config = dict(
    hidden_size=160,
    tie_word_embeddings=False,
    init_std_up=0.0305,
    init_std_down=0.0,
    warmup_steps=200,
    schedule='wsd',
    decay_shape='sqrt',
)
MLP neurons of a small language model. Each row is named by its layer, matrix (up: input weights; down: output weights) and neuron, and shows model dimensions 0-159. Each number is 500 + 40 x the weight over its row's rms, rounded and kept within 0 to 999. Numbers have three digits each.
After each neuron's rows, "fires before" lists the tokens most often just after its 100 highest values on Wikipedia text that the model never trained on.

L7.up607:475533472440606516464487473508506492480500502537461473488461552508555484481483538569534459524446558571481553516569535497490461587491499512500547486511472463511508489493477562542437470455492485498489522472497506501540567523506503604500568506501531494563493470483485490425422387455469507479518495493515499473467518517464529483508500474566501505530545484497411560435470529534485473510474567468498434469510483533667495491495513473464475535450491522505526479387539549479543552491517449
L7.down607:428424500553446482440465513503534471533527512522517540549481493532440489467471459420523490501505464553491483443494467500503447543487457515547479469457472483510543513454482528652464467445474524548480509463498489545519554559575526544439485521517473495551529507507527512517551318532527504536506486462480557472504440541424467534530523543447546483512458489512577532557528481455570489517468542475538471461477517509488492516506525502556469465433501512539509500449469524457530544547476524
fires before: "==", "===", "The", "In"

L7.up307:544505478533530466486471494455467485545492582559441505543496485483568474521525537537557496500566594467524523500472446513486448467496479498472494514425420437497457421489527570526506561561504471493499459463493541436461532565501499479502453559564494494495483490513627512475515470510470514469456522511503433476530463539457482456522493539458518506550534586465429472499487525519414482518525482583493518568436523534529516507557537483498458480462423460513442503490543507585460488549569506
L7.down307:549545422514446481458572543593552507519445457573511491472506537533479496463519507480525545517615517517496495466487486548516576487475502485475465589481529428586478492566550478519467446447448441527522526441493449426526483416525453480466501472543520459504462492490539510491530492472511493448470560532501566529419506484494478612504426550471555474454497522521519469464449512523545519500488488544496432452525544502494466507473518488459514470451422472476499519499581524503487513564524515
fires before: " |", " v"

L2.up503:518507565495558521505451456528455404468434447482509453537480496524563439518468477444441504486522474492534563499525464470452576550449523493495566537514488496554512509475441461477500543578495539535497509474466495439511486556532443427446522535503506478524559447532510485552509578505553519504475519519523527422491535422520518509546424488532530567446526514577517461429478492569519533488550523543551541391497516502545498454529456509533403470509422457517499489452463510489479477500489468
L2.down503:435470452516530486506540549461492486506525587499516553477469501502477457519510537389530559574443564548473479514520495563478432508475469528474472480528526498421461390502516572514511418483505529470571548534621449526481485441548492478506535455503496471481509476456508519508523500526498446518540473462497464548491543506469543463517545522451474450505523460462486502576459518408539476455442441536499418506512508545570483473496551539472466535481559525534508499490482518458528601519518488
fires before: " |", ".", "–", " ("

L3.up23:524464466527488546490507513532555504510491470480503431425462595435453500565511527493486524464538512532474563478508451501454510515553487522470485522561498545514478485552560529487493471498506499497557481449487563440472543408497497491514498492508487570455506535514480550476445452558513570455463465448577514503453541521518573442500607507517436456529494504475458472525481475544557457570446440545484535469511503557543620446472521483501464459504487535493529419500423549457439488453488492
L3.down23:570482438548467464544501463476541528480494567475530502471546505493523525458484575462509473455584500531550532553497449514405554434558438473556462438465437529518480508545564532570510502470515448442503475437523534498471488430521517493561461482499477499542572550478532448453493528524447552501433538552521500523502472489520532437529487487485497531506538392464438510566502558491557525550458566488447513498563512468554516456489530489504438507425509504497526490530513445466465475427508469
fires before: " ", " S", " D", " T", " W", " Team"

L2.up76:510494515448541485518429588477559512500563439529509507583461559516510477477532518507434466516588448474439476477486462536511443512461507456461557518444475520543591503541434571504389506539467515503458481436492525477486495507515595424486450506510460467509547510552578545472541546539475470476505544491496547544480517535476544484518518473477521437500498475563430427500496558526496564436518554489445495484488494490513467552533467459542451517466514461464513470568577454488519502504476530
L2.down76:496547564515501525523477607469559495504564508440461466521456468530509511476506420569440465549565527469508424492443481537555493530468538500526479409558474524490555477534459549571454474478478474471479489518482544547491471477455521397535456507460505479488486517541554423481477494462464518500528472503475511499513542601498499431532486513493500428457508523489493464516530566564503495435529493536486520465533495418488450582509462549518510544462508452478528421519581496502505464597530487
fires before: " ", " (", "ating", "ated", "ates", "ation"

L7.up551:519553534529483486546476501433519511450492450492458464412473585541547476554499421544539473527483520590528475481446440531456494485514461583560493481504451486455520496482543541517637539550474490526522519468536471507545507460462491485495525558509518491500557522512453526574483489521544557446458495527427495517505523510530494446526466452529457488419510424518468503463562577462493479459496556463520482454522502548488400501460518484491553539450518439448563482510494523530504438539475552
L7.down551:479502548522528486452441496513454472535428533497448510491481448525442496476542507503442503547442509547534521498495515531473445478511479458472449451495502491482504476460499462487548490563533513501537526508477549555501500480554587535526490505520541482547607456525512504526472545515479469495451502634490428516485559635428473492519437540528475434433540502507548463518448482569519500495448420510562536518406471538589488522489472509443503446553528513494425504469475481484535501496542502
fires before: "0", "2", "9", "8", "7", "4"

L7.up630:456562493524478552459484502499537483563408486521501548473472527568561512533430434488502457547444494480503549559497475481504513542433462541520520461504453472449445499554549536474452464507478505549500521486492501533494460522490559453518534442502509494481518478551496457497488462509504502467506527564462492456525440525505488441468542504483530453588555486528478529491442494493565438527522546455488486482501482479555478534509593566547546423449441459513508668539451514503555474515484416
L7.down630:461455511489512537492536504462514496517498545463458542510491510562480499512498474451506459526388520563452495505521507489519484519484470444474496471505485487494518529481509561549446420489427454529495589489498467507412571613550539550542535516482570580518504535513495537451459375517515460528495511500561461507480472463449504499501482490529480463504472500554486651461512551459507465445512537447503531566465468508579515511487539484465471557443477476518489543521478516533490432486539439
fires before: "==", "===", "The", "In", "W", "S"

L3.up98:523480597522468550461501511509518516510513504529542455445492475626479567444495459508521473505576419463527543535473488482482537520515492549489450447514404480478445501502487548521512496509590445511515471439510521516466519479485538537481445504537491523499434510507569481488515519441504502528484474539433453522580494407564502564583530410467488564488557470477460458458524419509542461510507460473530482552483461422459467449488553523483491493468539465469529514560550512531542495486458539
L3.down98:483530556534476507497516511555542475507507474405473475553478597521504463463553567472495496474476565507514450467471467531525500485488482475504506549479516476482575439528540484452486471537505508469513538533516507525475518533429519460460483479475466520422507460559539479497414513567514475513495460520500459468494433554479429482476510568496515591575546505510539469560460482481525517546551471504480403501528431536433612508543437503530450501487389471465488543454477564529477517506580530
fires before: " |", ";", " |\n", "4", "0", "1"

L3.up543:427592477494531498465469511552518512495454466470483519488508525516506440407469531523571526513500525500485441489416505462477514488502451590547512499513439492561433521511489442492483527582455423493498475434537512436474530478477580535507487562494507473516491488508499480582460469446504512533505486494542465485536468500572476426529485436552548597494479530488474535476422479501523535591506478463468491447433447482513524513551481442508505529470439532526560535491547601502505488559445524
L3.down543:461498483513546462508451495515479410558486464453471495468395500493449527471492532497482547498512465541450470469495473402512521495507463464568489516471582519531565479523513456532416502513523519495461464443452526487472513483547501459511497498505584551466509511526501587521445438486497512522536581529497518508509430529518505475546556439556519511490534563540528431484445509493598527478516510395565400445454511481563499515534509525481472474514461567500465500508519509507542584572461508
fires before: "-", "=", "P"

L7.up615:442515517441500484472487511494508497461493448485453429455495494560465535446602540496515438522600537575519522538482531561503450508508513595441551469482455492525518461467512486478512518581502509540445501459530500520426507565479497437498482562465471500457513530498487604513541465491508464500550502489497470438526549487534505520459430554561442509444466509469462529517466527524498449546508540502428546453474529483555466509477395511549472589518496530538555475549501552457553486542471461
L7.down615:504462498567586499569499476526507513549506438459504524447511535537561480555494522447414483550499433468502460427451494471501493541519490465462543522494563484470459493547474460514406543418480571510493539501447488526479455523533510499508490449453527494492439580469447529601428528511514486466461386503561542466511452504510450501613451507501547508500485490567532514515545531411528493498530530467561433491506504540462510527537523463529497483521538488550477451476533490450481539546506507
fires before: ":", "==\n", " career", " ==\n", "S"

L7.up27:436528451518440543509498499444487464452466521558552577538522534588599587483493511564529517507537572456500525499522454534385470458524499471526537458533499520507584554489433574430546457500452490507522531491496493513498551507510541529563498462454502485449528486520516478473489495552479561517498546483445486454512524510533512413450496480512476467502473550502513543497494469481462595469433491481505470454461527546455521449488480530484404544482492558474449530452506516474476447518587533
L7.down27:524523468514478424527540497514511509491536490536500562510505515471517432441489506471516455494479461505500508553491465534433552484547601418520468506488494511483553465462470559535460513500496518493514521469449452496548560449574500435517497486491435466546453444518451477519512519539524562534510555439490439434590473494498500534469542510470533511497451502514518521452477430511516561550524571531549493486541573551475479456431493383495518498627509522516450429486540473431538559474515481
fires before: "ed", " to", "es", "ated", "ates", " the"

L7.up175:487567540573552521476491479476509402484457535498496609463584498490523572515518534461537511501508460547500486565462539467434486563515476423454459521502473461454486526503547575527480527535477506508450508474536501485450552465527532416567483457505454440444471497499547468453504500496517544500510433533524543540581565471468402488519419433505442495437516463487457493453503539534516480509541495515431451525427544557538558474558517482493525547474513509513502502523497549520557521489521464
L7.down175:445491482489530496533480497441499521519479516517472431440544515440554470453474560460550480501537537465447566488487499581494537448483493547495506492528555502402455546506538527490484461480546457525519457565576537533481541412453486562555512462439478537520506558477522489583502486443506479535587521424475573442520422514511518564511505505483494525504486461563499582495528506504481520437456466480550542507472406518416526492471476496454511460448550563493545511473543516467516435517508463
fires before: " |", " |\n", ".", " .", "8"

L3.up463:461570522517548598451461526501471541484482482577489434514504519471524537465575501555430481512436543523479579543499468553457506479433512519451541552469490551501527566505444539466538554543393545525442456461460529531464521460522478507520500487506503480513540473493498447571420506479394500449446571520566491465534536542546453406484515470464496505469514488456503562516473499544506463508439452455500453444535555545455456523549463493514538503515448462494479493483506466517462501492544516
L3.down463:473498560530487497510545504533470524526463483577492382527538464495552542504578498555485384554464495495512494439603514503490504454521473475497470523498440480511536533492477528549544452509439500494517544477507521452532500469515453493461420511487510486534457503497520601489461513489382489489523528527499530522470512396459431463519501528533542551513428531483450488540488550537523468511505473465502496408464499514529450434506502520478491533451455468474562571541553532571518575453522515
fires before: "°", "°N", "9", " |\n", ")"

L3.up258:452432547466486505556483549477519488493505413452533534447490497494509494462402505575472508516473439445482515544530534465507431481420470521526532517545518539505557519540553478540517551516534519484548481418526533449507444482509517485529507488535599505477455550448480558452542577466498507480532537489560480504483528532551475491415537494428424598545541499490485465484503513517593512577458508489485495456458472504418476497442532459551523531494535530477514445532472438490470449544454514
L3.down258:486483542544469523472602494471516473552446492510483446478460468563464486546541512546508470533454554539577569543567448568499449479446534529473567548472484513551441596553578482469520460485513460506497513518565470524500501503497533432513461483509433510490495538505507546539505476455410480493584480443508516467492479465530488487460395465508484472471527469560521430517522503498521529395468434484508510564471533504503503521501423531515434498563524559493448490488497463484435485517556488
fires before: " ", " U", " (", " F"

L7.up390:552509466533470536502493494506587453485479430485393479583446497487492496459486443486455570521500528496518458506516504507496484406455451556475501581573511521473571476584477540439496509546506509540486486521476461537515559546528502506548486471453522548553443491435494503513522548491469491488561502497535467543487516530507552578533586421510476503512463474476502572455529479522503557421542439479466514449476433522504552583452487459482556532479486481577479454434513465475443512495502512
L7.down390:487490538518472478557534560501488520579570481472509490502511461573485491446531464562524464479461428447402466517434533469586545533512557558463517511496490540502535528503492538450389544465440589469504554501470514444518477470480510513508477446489537520493473501521522494432499573541499573483458507537505458482565495508517439507515540544500518467482473476540524452522400523493434443585580503513561527445456502425491492437452536546475469520553502455480474528512515468503459550472501507
fires before: "\n", " L", "==\n", " -", ":", "en"

L7.up333:425457536537505512534437539526505662507530479537484510461547487498516521525541482562495458508421524461474527507552469453588525510528497530442515438514457489480414536534525497533483508487460496538455488481423489525539557475535494532487465499556513423512436496416513545552428555470442488443509500414532447501525546481538546513530514489505516462528426450525534527470503533529556486505496486508524483495541529517443492445536491479571484490520535461532555511424530429580523449479486495
L7.down333:562499475458467487511441493452461469527511490448552442543455501520427542621461480546465515523524491487491496519601538498547466525537475533511562421521478435476559577537470492496604501490477520472470458514498543487561490498499487469442472493527512492539587428541482493518480531478528551498544459520529447499510526438494465467473549547467455450526535552473427438608563512514518525463450509503430433510472530487509482481485488523559476551457522465568486509478413540492490494521502455
fires before: " ", "2", "7"

L7.up272:500576517507503544490472522557557459531486498507508512538512539479445535535542597471544533499452537572464492567434507490465504456484469519498447530463528517477538550492520482513518494545483487445501567456509488468466457520479530515510496498451447532465344472499500443474467510488563516564529502537513493464564484527525439555498481406514494536483498494469465488505470454478512480395539490444476437539467523570392545509508398479479494502543535489449444534565530515513579493492489559
L7.down272:509486434504555528453484462497432523503476481488461459516495501410473554555510546513546497489529433490480484482515479532493520499487474491464488564476484560502449537575500542506510510486456537424483561574522565529514455466404497586500544483521526510517470543484433483543515613435444413517505522502524583515499478455477518496527512442516517523437530525461499520526510473440480468477498497482489493545472479507514465512438425533551540607477516561413577445523527448494487495515590466
fires before: "|", " |\n", "1", "0"

L7.up284:509541500526438509492528467451465518554519539411478506449460465413520520454503457489485543526504481489526496468498565481545491476505481530435452499494490502465498542550517529475462556460523537523512575460469493485470516490515625511421474477496490584477468449498529530530550478556608424453560522456525505513503474528477502599441481492583528508580545510488472519439520499572460503490537502505471504538470485536489467513566536477371449507487507533498475488564486493582468481474484438
L7.down284:484487551491478529479501483510567481479446436528475512484540486567513557493458504461536505412562574538497502453470521497445566544506494466533505476513548538490451531511440493532582495483585449495460442521589425428481561526496484427553468563484502482525491569515438497505500634480424538510438531560527510463423482551503457490535492514474485513507482549434476499535501493430441519574472539459521539472514442489513527430508477550471476474506547465493523551491538493445518493469495503
fires before: ",", "ol", " May", " he"

L3.up281:544490525545535523494432471509463500532492456410525504515514516506534538492474520472545458518511482509513416497536456444478473533407446447578547464503519407569467488484520482448526479556518502507499500458453532447472500511483471501445488540488466466528593511524512458510508505455480402532474482493537462458533603472513546487538520503577501456540556439490424477508514533488462576442517469576557463503514504542541469451534551476464484408529580437534491531533480501539521558533440466
L3.down281:503535445503572497565452497499482390475544536451457540513515549449524505530483508452533527509398481560470517413379512508465498545497415442564484437512475543578536478484515546550554453492477481500505477561501537511521514479524519480561548424504550458519527504540493471527515524424470579498538567501503458496509504554470444485471514503513537482425533481483573498495435478575509529462504534499534452458493507520492544485489487550496505465455511483465432540504442559573457490463493528
fires before: " |", "–", ",", ".", ":", " /"

L7.up125:455528492540492495465545458545534513546394500531475553525512542495548448461531525470506518539531473585529480549504509481543508525450470598537548423578462434515507480482533504608436503519553459433498511478455494502461542493512540483436567521494429486480477461557498533507525376500507502488525506511502429501491497576476544557490473454472511466516549513508506570486469510522553466535478545476485425409434481458533496517516492475528506473412491496540506516449461550501485546518503425
L7.down125:453493438505516535459470505506532475554434492516480552510521489573521475485495536492504498539494474574475583533525566527552508509491513462498539450510449420533493473469521493608455531451517462422467522458442493463463527537553561532498518502509454552528516482547518543504509339444482485483508524474500488465523502533438553489508490437533543495573527532566480529486440491541551460499504588454498454465481520449618481507428511503505451543462499484532492470403495535497487487481492483
fires before: "==", "The", "===", "In"

L3.up130:435484520541444520522459462425464569578487532552426531460417500470510526532528505462530501542564518445429479468557544510568496409464475486514449525489508504544474523501434525463498521531518564512462543509470509472436525528510515607527459562513516517437478431513440530571532512515533446491450487504450484497467506488522418510506473510465513533526498474532444463500470477545498499472509466530522450587529482565475570582495455480506517437436468421514452460529538508523522513512579502
L3.down130:482490457444462585535423516527501516525476534496485526484588497531550441478432558567555566520546484488479546417460509460402501530466495498466508537508547433547461432526528476465558491453453483508526555494623483543465468457448534508460534529474463510476501498504441481560502514502469529529525486472497520461468428484526587543475487477494450459533526497508495437484509529471556533530528497487527518497569477549500433492463473454514484449521500504510462550466496487405565507594562523
fires before: "===", "==", "|\n", "|", " to", "3"

L2.up504:563483530527502541500429477492535521572480475430518498533588503555528477512541492519522553519535527505507551522543506513512534452527510541553524493530518545466528497550510514430570619470478540545565569542498554569500541506501533522547516423500513472468500486462487551544508499542519494550580536480570431555546518515555478514468511533552591485535530475503536528460449457533519522554521452575489540505465561543459510443505534486471480393537543494525528521551447405540508510479492510
L2.down504:511497526500495487540522506511494486505471508537472557465410528535477579514522458533527513505505572452537529541528518495507458550462529515526444514522514531545441497465549449476469518564451490493445500474488469498524506401456517576401454500476483484564517515484520542535539523432554516524486500529503449449389536482550509519547521499507464431513503527560473497571508572448540462449476497497556411453509466484545606552475566423446484560486476519525452519520550524492524589480477462
fires before: "1", "0", "2", "3", "6", "4"

L7.up356:532480541524470567551412477514458515595475551542468529553459547514518449483509539478505504513546610538465447529483545491444538494530483491496523482562521456467465466549502481483483466526463481598457528497473510461502511527466591494523551505469477486484572518444477445561476481500459434548501549488436488529501521502529507488501532507477563447476447495490503425503472531550541526433556464478527466469448441467499562465450544496565550502416500439474500448463513417468558537581482491
L7.down356:467451604463472569469470551538482488521478562472489548524497532498560474473527511541539516607541515499483497481503543456521522502498583438493514479515500442547510449444549454521485422507459484460482536512476502500493423444499506487542534515493442527447470507449452487511544527530550441446504460528479548480422504535453496531480527481481524524520480542559487477464504509442501501540492510398547482427436491510483461473565528459480481525446467558525490557451511469478562589550632514
fires before: "==", "===", "In", "On", "The", "He"

L7.up310:512522485477472483521466475491534516583390453462456487429516596485547488514448488434497543517459520477519432544549457490544555508507535544447599544516474495501465536627576548548515536520514480539408515564565546517555483516480482517516465499469451471441574448454525425455477508522499474464538534487534506484472469462506527516468477496532581469525493414513485512475471481501549493518554541521545472533585469472526495560523465447499494470475496475521508521517511434533511500539451465
L7.down310:497521487507492512473482478477568501544405468445437498507559507495505497519491483421426553523442545538553482465526436551572581520454484517482535543533527539513468514578512500552508527425568509414449531480515516488533516470555566502484425497491493522418486414492483472488494457565546507557499514517512527466498487497487525540445509465547580462556484447512473469485579510543513466474464518551558521490555460468478483570509466433476509482527539430513476477441529397503495557453492498
fires before: ",", " he", " the"

L7.up300:557504431596451468479562571575460519525498513529466535425529536397509521550561535480507533526495539547530494498565456477465532503483494496488539489501480442540402427512444449481558577466605552475457504503500432455448458493505474485573528480539507439451511433490463459538499516451536534481480527526524577477490516504494502511518506470447455498525542521585494468517474537484523496577475462447523490528469504482549564481516447498475560495487524465478505448449485510491543410488506517
L7.down300:524486452547504504562461569509497488551563551548447520527500452508434522485557510502430465487581518486437437461490463568532475467609598432585431479533526464552464490519552508427540513547542488456520482455453477480466448453486603499526499458456504527472455466498467481536521508441512486471485483508507529465537599525524487477573541548477471407536494543448521466546544524443471541480482486435505506519477480497531478517489490451505501494509534506483528475517525485573466435521464512
fires before: " ", ",", " the"

L7.up602:461513461512474596490479476524458437515528454535484498421476554462530476470502553493528539543507449506499601557473551468509482497479444581544553442552473430542489547475501537467435504519474507484489506448474508544501519534442515437495487550545495520459536508446471466513544410495516464502532518513464481451510513598512517509495526477519493435533505461496500468493517549564590477483520485525540473457483448542533408486537548497501507465527500387520445565551444512496437486519391486
L7.down602:473502447520496476460484479476534492467466544569493512445474501465545410518459467552493520511506543514504476441580481615540504539534471502569477521564403455479467436483518435492442511464482505443441519551541551531547471566570489519530493523491480536523520503516526509444513504424458509557402554504559434564557528491505483519461471492461569454482505536532497576472483490445571506444506511460567522503485532407577480471504483525530539449459495492506501499459470500454546537484520482
fires before: "==", "===", "The", " to", "In", "="

L2.up78:469509478518585539435545447574421437535510533531456529528488511550465486500461508533556511483433487521452468534482527482493518461521457478499468482559461459519413511527449499443484518479526547446504502449533441487512524497467458496508538528507480524482412461535473448491510480397515463490555540545477553474509426489469546543413477464448560520503502486503485498430467538492482450583473486465494541557486561485459522435557501464487534490464540498452503551494444544558558523583600527
L2.down78:480496475531472504440519543516484517505460580473491542542475543555525403520475536418559520440444505540523506484446510426544558474465475422493537506526504511554462516522531464495530495483521547536460542485544468518437459544455537519570546523450513509523533468575438443429470609501533474488503450518505520510447466571498479501457482440514515396515533560551467498459488544474512475437478527553391437486484491541554520526501469468564485458504497514509495563485536493488471517491581475
fires before: "The", "M", "In", "A", "C", "T"

L7.up3:490431521467502473491467457548480404542500501506514515475474568560566414450495525522524496521564529507484512472526519518494517525425515504506463516484443443528497526494419535508485551460514592464475462455466543443429542490373459489471630505484469527497512520537545573519574498497508496544497443499549477495482584454518556533439484539484516536511532455497473492480496514461492510492579509457481507558467550480538520487505556541506493455486461560575522555535469520481511499534592529
L7.down3:523537514492487574459511556461507520523523546493446510470544462548429516494458494459516517507520567558514481454488470479490428511505492509505367467467424512504548535493570471562465519426525500512463506446521465547467463591510485461528484533490502544488487428475469493467463409533493538470516514529534569482462588506591493462457467528554446553538469535500530538585510457523508511493533460466558508476523468501479483518511422424473536504528494483522429623480497509492547512482451530
fires before: "===", "==", "In", "The", "ent"

L3.up552:516532537523439515493474441462538558419490369455449493499493462531573493416494517508501479485539505445494491537584525456410482497516460503506550491499436499508504473473542539519488501506499439516463463481480542483400550487546494504452443508495523521498523557572404528492441535489570503502542464444510518484525568434498515470487547517442542571537478522528471475557473514540560568516481531480472488507528471473480477437521524503524620534586498524503580469506509533472462510518479476
L3.down552:549493566501426574470440525530500462510575464473545505469444476464471422485547517445491543519461535456421598528543482476485511466561514487498486424442494503478475538516583500451479488451559434561482507464504503483566443567526554559496471464456533491506498523500438542537463505437528503541595462464491416469475506522491579526503485459465527533502489518474517547519482516438509493561503463561489460543446524529526550519531530535478525485513508459507590538465414495463541464477480475
fires before: ":", "2", "el", "\n", " |"

L2.up427:499458566480532503522483507545499417542465446554533598513500516464445488456501612534492504554510449518483501524526511431400529531469464464473540539524516479506454451556555504484537462533482472458460482450483520629524513570468505447462494586570450432574484469531493524402466502494520442485547486447447513495488490438526529512529524419483490537464418512535533486502453501538523494465503463541496510479483485530533496532463525518508483503572435499464498511539506526578493463528500456
L2.down427:511532536469503463507463563480594535491482493542451453519476466423416575510575550495499446520454523493446485484558549500529502562439575501544539484447551451479468561561542444461525483568484441503487521456519518493519536507502498490459503463582534472542467578447461499467469559570531526488459561452465439479500433505478438452486476501476480539464468457496507561521460505573518497556534590472464500517498449555573470528451465523557469521468503443543516449504520494505467470471495482
fires before: "ene", "or", "ore", "ored", "ott"

L3.up340:480472513511515547517489407599484483552468551488522546523517536510480468485472501606576490547563482554438528451528477458496552488494448523534430435508495494478460483550467501537469497540541474420533508485553462445466493495449530535545480505544405463486430516470486458439515406512556470506526506488523439520451470498591512477500505523458478552460470527497455507481498518472445524542497454524538506519446549536551528493547475446545520532401489474498483522537460502497520587603524511
L3.down340:417478482560527510454472553499501451488517532528447509507567513566472483456445578463489500414452541513531555515476552424507494443519557517422443481557487477529574499449480520480533513498506502445488565455444509461523456513486499507567534471480453527537528513482466505491483573540561502490499512535499507469562466546528504436484520488526487486523563469509482494563464446469474457526507618478475410429485506486571573468522530441550482561494407458540505547470532480474486552521528456
fires before: "-", "=", "|", "A", "In"